config = dict(
    hidden_act='tanh_gelu',
    attn_scale=0.125,
    init_std_qkv=0.024,
    init_std_o=0.0169,
    optimizer='adam_atan2',
    beta1=0.9,
    max_grad_norm=0.5,
    warmup_steps=327,
    max_seq_len=1024,
    z_loss=1e-05,
)
MLP neurons of a small language model. Each row is named by its layer, matrix (down: output weights) and neuron, and shows model dimensions 48-239. Each number is 500 + 50 x the weight over its row's rms, rounded and kept within 0 to 999. Numbers have three digits each.
After each neuron's rows, "fires before" lists the tokens most often just after its 100 highest values on Wikipedia text that the model never trained on. A number after a token or word is its count.

L7.down836:431474452534494447547574504558468470383467490504608547454491490496451441525534486547469503521445488479547540461488564517506515476466503540524499491497438486473586476417469471485540515494464485548467477503482512435498521473488445456453511582515474487479513529526554524475558463580508473487498547453573492520545535452581415544531498466515499471576497490442454489517477542526509522419509438528476500566484439519461443443471485546512454472480437641523531498550491528519489470543553547496477495568514476510543438521489437471472532509481580481532520500435501464519496506478806514493
fires before: "| " 15, "|" 11, "The" 9, "===" 6, "==" 5, "F" 4

L3.down222:524567527532479509576557445502495499500535473473522469517522475551471516423565551578450488499537501505508495550487460524575488476431521440525471507494506510460478573576627476371503432554492478473475466561324460525549600550474531520540652505489431515512517502446491542454545482551477543497430543499460528439568512500509531430470506436571545341525479430536436497463553527505491428512502561495535405591499474476516613452488500445482658406431468527458401504450448573475478508494494537471596376473517434507395524512504447498474471440505409522509461455530490471473496503506507519541
fires before: "1" 59

L4.down717:494447554504463544457548570431508448492490622524458450449446410569504522586401463421472461524378493517516461460556508445467447526470456521601429499585478505512499553516478510472572550512390535537447460491520522525622557557522466526452381526520504519515506505594544586552515585534485511426482458455517568460644457517599458551458485547522406412490537512585550485442549458552505496491498518572552451502451511559480542484550563460614445483532459524568511589575524525506457475513515449578494478528548504532542519487448571483500486496497483603502604460540481563551560497455475482449
fires before: "\n" 54, "\n\n" 31

L5.down409:492474483578533529481594514580448468497511547505492419441582522571490493530494478495475541459513602524470528503495467504476565502445407499540510553527529469492492469528495474506459493478494496568481416563498491501444521535409468527453504421498467513465472475520534488572489517485472538506599515565540538491471423518585528549463477562380483469578439412487593605496546471463494482486570583555554459490366510430523509499581455497466609435509406489435502525514510438509455575477466481486503475524437557496525518439504474422478557490599455471491559538433433512475476486374438480501
fires before: "\n" 25, "|" 11, "|---|---|---|---|---|---|" 8, "0" 8

L4.down100:512494534514516527469522491547414529472564545498518521450539431560544610539445497475548418482571475527547651487544468565442494532521482545465507563427549548500518524558492518476433509433441490413516601461456550525467428556532516494589507574517429484495521501583452483536498480485541425576500475536530496369404559558495460522470423569399449458463470414418441503445489554460454492564451455598490511472478471450599378475512527475409480553490500517479496514423494508435460541518595563444564562533493428519364517516454526467563479467441482520438516449519484471495373517591560543499
fires before: "2" 18, "." 15, "1" 13, " of" 5

L4.down311:524500484561483517586461503503467453525539516551431454502515584471521536496473519510412646456483525444498508496469453551482511525552501572407523538553462481491518454493547434521468532407496498564436482408478484378512449488511439395512606508531587459534490445631532540482520457528538558488486469459531573457460490525473513592456479492555486521573543522404566451463520523552500506416663604512469419523456468505487554493536545497393472426464504591505555422503520423602454475512455456441422550461580563487510538514532517483402534484533538481463496470423479478411472455554430480536
fires before: "==" 21, "\n" 9, " and" 7, " in" 5, " ==" 5, "===" 4

L7.down114:546544553414513540492533523529468525469535506467541522455495526480477470510507504526474526435498516487526561449500480554582482476471423540487504504466488373474534524551471542513539510481404537416487427520459502494503462450480395476477617368438561470486466457436526550471518456501493444495476438505444489536402528450535471499399451550495426510491582460478507513495586524492496501389598519411511509500481612412544601447483422445562467493454628576444470550447468471489535495474450525420531492560564492510471467483479446391497532543495531561511534535533492508466525546385410479492
fires before: "2" 23, "," 11, "1" 8, "3" 7, "22" 4

L5.down285:457533508505331477452457535521547456506443510551591586530500435443509416579429547524457512399534476453521498492401541483484459540521451505513532535561474492359505545480533460469466519539462496519501541533454533418494465471501422521508456465542456527592503392500498567441550497492554563444566513473492499523550482485551563569523501480523435369439530516449524425557529587562466400531489542521523397507468552506480551494466506426463528540500507517593530533544554484572403512442483497468489487588580455502507569572501531574575515410541545562526411527486558439333554442501426436526
fires before: " |  |  | " 14, "\n" 13, " (" 7, ")" 7, "out" 6, ": " 6

L4.down678:451551550449540514419463470613432458384491536517569431461483547478474493551584486565503493509459449588417512502468505552492464499529468533535435541437553468498624535609489535520505490468510508475492450471590527470479526557541505412542518534559473514594517547498565516500452556547502508497445506540480452478498508515536537505482449423517477568503499507560489494545499530483487491482597509482438442447551542528446454505537486521522401536451487590458442459514507539556483498482425429444482476503449515493433541482601468532454463476485477502480566470469546422385440504507699515430
fires before: "| " 20, "|" 16, "\n\n" 11, " The" 5

L4.down138:512482359421467467488568482591465506565449508517542495508562513576436559564582427430429535419482497518506565451495563498532485522485571606520428530534542501602607526513430458483563540557532507429489501446482509473551513539507505425483500543445528502450538550452507589492490561467450515481513466529513534467519493537549431475461419462459482497496426511509482531423588546480476572541426584474553436468418491520518460472458486516463479543604484542584502467519447488485519490440473544448440492536473462551461540412481464565561503560541478448577454449511470577525482409536488511461
fires before: "2" 42, "1" 29

L4.down669:487469531424529484488514533435553599526507409535440519504427497467661459458508463418563398512518573434485483471497571554538514522498475547581548501531493511484492498446480487551535530514597497467556445583529475498483509410496499592594496545472413516519384392424537525501462471506544522483543565523490485441518517501529382513458530464537504515469426509627505529501532477445421512458420444526500425496509558530454580485484426478487541491477534463397540529502511464467529420521499509559557501650537404529446539504528483579503504534497401478581535488649508533480483484564497494589
fires before: "1" 49, ") |" 4

L4.down561:479457506519511513375552535597488534509483506491687542509485581533400538533535483512503407433513411525515611464487505411479533504465514535436422598499504459569501458467535497496465487498409567518455432453456462486488521496507450489496523497567475460431561613533459434462443455375479542503527560460450529423508512455581478544517444544427494531471552568479473470551566489482604463527490501544495544561466548455505480497476412454531503534501494496461604455475569520461490490558516503489482510441491535503498430451547338492520539468519409530446547492423518518462495489448483450410
fires before: " | " 31, " |" 20, "; " 14, "." 8

L4.down1003:504499537456556527478449455636437469454461483485568450472525536483490496513559495596511505499502448583367544513447553572528484468523517552536419558454549512481557495583514494439521460539481486474477475474569519475495483563503491402481500471543483494573476547496592557544427595574498446544468547497508454545541529522478503468493476444546513584528495450521472467548459549519425484457546526458441417489527571484434493511508456517522441534466491579487479501492573535581475483490409412496434515521440503465423595502594515513474475435520498468447523453514516395367430473537622501391
fires before: "|" 16, "| " 14, "\n\n" 10, " The" 5, " He" 5

L7.down833:497442492491470550479557517458462493482547500526501483476497485499510495475496510483506526503512523487440541509529508452487547444492494439481517490496496506517561503534490511533549521512512551473439514485545527466488516555540532455491543689516486469434490482536530533547534484471481477485502449536509494547494498561481502487453494471476509480483471425493386517481498499497447529548490520521453505507476533507541486530525520519504541507485497519549465465496483474504452463501482510503500472489493525463492492430437479444466415488443483486466495507506536506485503532540980517511
fires before: "| " 14, "|" 12, "The" 8, "===" 8, "F" 5, "==" 5

L4.down266:538460378449516501525498536542473581491500433534566463440495505553438518543520593515479507489523354468441461500529583421581433555439512425513482616578532481540514473499464478424507484515468542465493534508565502552546434499534378461663524519468533429556466530548450484445490442378558421530482521402389508419463527471531481540476443492444570548472549548548505544490576509628540498521479557443545535531453488453472519438471491527521490504509478504517508557512608518464490525600514504528534498505457499537451510436487567438488522543522383417513451540528570451492541484493492489416
fires before: "| " 44, " |" 13

L7.down727:463547548481513515488527552523500520398528520505556508519508493486471497523558422483497456527495432494540489484504529489514449471500473514463454522485516473476601538579542509546524545473476491471509568517617521505473523446577478419527510641516535467541481499512503542493464509563510500486496488438501460489471531500545516459515520408419496493451512509488460501470498504494539527462537508477477424507485543490501488491473488475494509554457528558470501455503530501491493527542524477457465492511496476510508538498535516542493515489431480543519545521467500460456426498478924516437
fires before: "| " 21, "|" 18, "-" 11

L6.down138:439524580487529465397460517425499487489603594653508526499528479455481445481510480524527472460484590500477538489443523459426522481488576469475428540481516459473464442510488532455559519473499597485388494505512484396518413614467456518562450409498434616547484488594464568532506531541433475378489460483456510483426383499458438511537438491519482498509472513485508473419610542479446515558534466502512464571399497525540491531480532561516523452492469470464521421549488497504537500456479496469552439478478606484550489435532507461555550415573462565547489485528514549446562484567496512570
fires before: ") | " 24, " |  |" 15, " (" 11, " | " 9, " |" 7, " | +" 5

L7.down763:445413445520478499531463486513434484440522526457461506505518535446512575511565491462482485490523438530529482584554524518523539517538461471502435562346403590413546474450562517540487565489547492586407522400562513505469515437561503483528454490466527576527602483566520587506601479520570513467516382494477494543490512425531533500480455508477484487490511497432532515407486508554492407553518493413534485560581515581495484516478544617503514538523587513544501552508459645508496483398444519543535485477549490548386440441461478488488498453512474475441499428544502442521472527571533510390
fires before: "2" 50, "1" 17

L5.down599:580447463487558453544464518523506526468553479433526531491365454499536327434556474534552435541554470446419476569490492512592477591493401483492439490587477490597563509523443440452549517565532481496462500509431494519466499553491542479505514484421538529450454510539564486455508431502464522546569541502500525433481482507530494467547523538494485445471457546624512517533464516549376436448454552532505499549514476557413478429459419497467471480506434501521511459474547387481515446422471517561516426417392504563542546618528513521472439510463536438552445437647554570548482406486484546567
fires before: "\n" 72

L7.down296:516467471497521518537517487497481490401480520471570491448534499447477550544568472545520527514538480495476566458514523497520432454473561484486487503520528488503611535540508457549512504485528491498485493527569505508459530469596533420471505590517473436522503440491536484490502450564488488532557483499500430535476570506507546482524486391478487476508527505502449476541479522488523500465536512552495514500480540469483459404466485494480460489479493614502500505455475452520503514509476469436442446515486546526495551534523552514474532500480500522468485544382520397504526523492857500529
fires before: "| " 20, "|" 19, "The" 6, "-" 5, "===" 4

L7.down157:519459480506487542522555428518497532447499538432527498494592453519508527526518506479541475487533488513541505539473518488511385423483502516525499495530507477485541464473508501462580514523523484527486415521531534471500528520580444461487514538499488520525518485548440539527480440558407441502605485486492469513494502521475496484504585450514529538534529513423425543524518518488532535450461579557495523456501528450553515476510509457469501478479501593540497501493511480530518482462444493536467353475536519500459542468484547475521556491467546520503470511443521500517531480504915529505
fires before: "| " 17, "|" 10, "The" 8, "===" 7, "==" 6, "F" 4

L3.down957:542440482461490542405617438511462544484528579554516608586501563518550442544516505425425439478469480414500520469567489448446455506488533509385492505498590546472496410483409454443495426378508454519554456514385366465445425459589439472468482457550536507444512496435598524541456542463441480542444520564499502502485467541534515504496431553474541464480534513454444505534537522438477395572485522505584427558532553515498510517450497516475434545417616456510433542485501443489491552403532554511515567482522422491519528498494453513519521505552476479426570547583406447549501432430423436427
fires before: "1" 56

L7.down915:425567545451498572565414513498518503469543432528477575492435481480470448429489452463557466503487531465459390543470540529550423479524489566496480518493427532474465505458492377446592539469538471498447505563519496439472525556554521519548476507544461553590473506444543508530495517527532452456486516424554482515526538537500510378526522444533531470522465505548554489378471446453416493512495528492474434500463417529545435458548501540455536482538553506502497496526520434496426520500560661524511509529435448549473547493429474492477594507503442505538594425489580496490550569496851535433
fires before: "." 13, "| " 11, " |" 10, " | " 8, "|" 7, " United" 6

L4.down946:485503491495501516482529460622471475432482522523636434451500572480381485570621520579509493520417464516440572516483564535532446446527562498496362576428562497500661538578488484504524505498493458426472448493600479494468497483563505426527503471558492453566505530466547533498469520523492520479523536546464403454524523533529469431490501391498492486465472530532486460515599553480482522491537573527434440444550521492469443456489493544512442537530486632528489435507534447480491493525399514419472442502426491536528566493548489540508515483444474509485487469425543429445473520553667491462
fires before: "| " 21, "|" 15, "-" 14

L4.down602:526478371528516522512471519446542545465515574545590476480469549526418484537522633564506494513452493394456533477541550534438466453471525447514414442578429479521499500464533500430594500498428575498472460495519530565507565622515411478531512523501530489578524487529439490525495553486484514474461461488411530480531408460510454433556444424493586487481476487573428532460492448476540508538415498496536517531442461419486510529500585548560539527473543506547473531515451432405434485527507506515401492532634545382497566421469417469460472466501541512425597541458462387479493519392554518505
fires before: "\n" 48, "\n\n" 24, "." 5

L4.down339:567549488579643445496523497567416457473487489545525491453498525491495503557527544440461502362369540547438558515475435560415537562605548538462444527490503427608537501451495393491488578428520447519453429436479490479462382482496534515593480476461454539598444538547530498474446483578464519530564526525562420469520469511537414635520444500537509481475551564502513508494546571475402517534499425471554432405486493457495530453540484518470490508536487524394472542602402543549599452461449514481462505454569467607559454455513476530556465514464505521498492470496415441430479450497478556496
fires before: "==" 44, " ==" 11, " and" 5, "ion" 4

L6.down860:552540421482470412554567528574487497420487553424448483592458521500500493545418583415498527466527441428599543471487524496514533557449474528547368429409522535521528557476463463518519478512473524408494449541436491515641521491592503537514563466497546506522541491520520518473470585422532549464508491515495551588526486504572387429522409583512448523446494471473464456416522428470559509442467469459513529534491559561487505517498564436538525520585461489464483403516505530511466457465562441443469481504485531448472536490506478413458445531529504481500539468535451411562533461511549450438
fires before: "2" 28, "1" 27

L5.down137:576539602454543433410558512449541558489594626557472521538498415455597537449544519489481451509547450508484463536500461520505429569433482381622489455626508519540409452488479506466427488545524540477407520484461515550481418488521475548565480525539462516458526546549462492561379446490522647495469571477525453509451470510526483589447466520491411567494519439513443549396526431543454393509550531455596412496505541511564535415518517490578548490541506477447433470435566430478501524475557445453506504460508549515456467477514440436502445431510545515485523506498556516507488524492519430549
fires before: " | " 29, "." 15, " | –" 6, "1" 6, "2" 5, "8" 5

L6.down780:608491485530552574546488520517504517458563512480392538417456466520532446486450464500520525443545482582501470501493441516517483504552497466414389568524446400473496514485512465521556519453481545549492466568463474442483513579472511426491475485443400523533427545624528573573495452591549447580536478499468444500422528553395444478461548457423560460501556532501488431437491562566456500477406504424451365593430422400459498471422433562484524544454525503548458520499515473493482489525546476598381517566441453484569624611559512455535459529488562476560475434509482596491443467474522436461
fires before: "\n" 69, "\n\n" 9

L4.down189:532460519534479429523557554547521625463645549477450495511449559559420400505546460505476474465525499425436403479491463427575492515435451408569381462567447606599490463496474496468532428509501450482498456410552475578470501517461484480511523481518427485585496533515407483541411531505473545473503484415429502496450512559405476466480517505471471528517554571602511516477486498399518566502580544551520545526612469574505483459534609636459508516482540507527439457523577412544481430519429500509519503449550511473526587460409494479516429479497503519512492498514536466391509425521523558530
fires before: "\n" 34, "| " 16, "|" 6

L6.down477:471462446508557523480530498523488488422494533499589499438532514493438521515600473528528503548535446520473533482496495561538471438454552499539472554455493499468647570557510472554551481465494495490511507524597498530437545448548497378477546480495485488620482479467583476480494458520460479506511519494551407490462539526552518446498529462530484488478514501509480430548573536467495510465560514483412457517501559500530511457517460467504481517430484610483487439461512466532538543526463511527439466522417495553499580468540503545492525464441477511461528504408522427475510509501885517480
fires before: "| " 20, "|" 18, "\n\n" 7, "-" 7

L4.down611:552497506546436445407462449470517490471515419535498488501570499400500509523536498485543572612426550503540464502497447422451519463519553571471553480463503512611475463542539487555482482480522488550484435485609535441503495519495471501518539506519502473455420487556466435476540501438558429533569440535465489433530523485669466467439469465408585419507492548431452425444553504541442562517491366444576441453520497482535481459520509529495481420555489434581400578534558507482424535543595485441521551566569581446535559572432602513449474544549532430481442588512537449503486639496526490533
fires before: "\n" 65, "\n\n" 28

L7.down357:564402436515442517491569479570574511457492482503515460435474498482500498531470465534506416499480470503457487497505572433464431504540482523511463518500492548563548502457468482462550499494513495490554592512491510541427492525534474484497469578502471445459532481510527490516504526547494542513560502473476542503532514489512526511510513508518589541549463468511521542511492473559502501512539539548424456546521498542518525451504516456546431495504460505435466491495581508534495471526510465513409559541470525534464578482477581516555558501493503538486424519429560545483536488467897459534
fires before: "| " 23, "|" 17, "-" 12

L4.down882:474505510521453530462496590520430593434472546520599470472511517555416488573444531479467430592470507521519542484496571384525446521624576509445425595469485511530465558459489479426450567471470545550502472540444497490554568490427527525450428550490490466447597523505523423456447568463541461484461537503425462502584486424407512482494488491434441476425515508532493482505480494528572433512490566478445536529538573591511506533462539565522516401549482546493603410527465525519508515510445531556507480548466450523425455487496494506582519527476559443516566491606463537530531465506573403441
fires before: "0" 16, "1" 12, "2" 9, "3" 7, "6" 6, "4" 6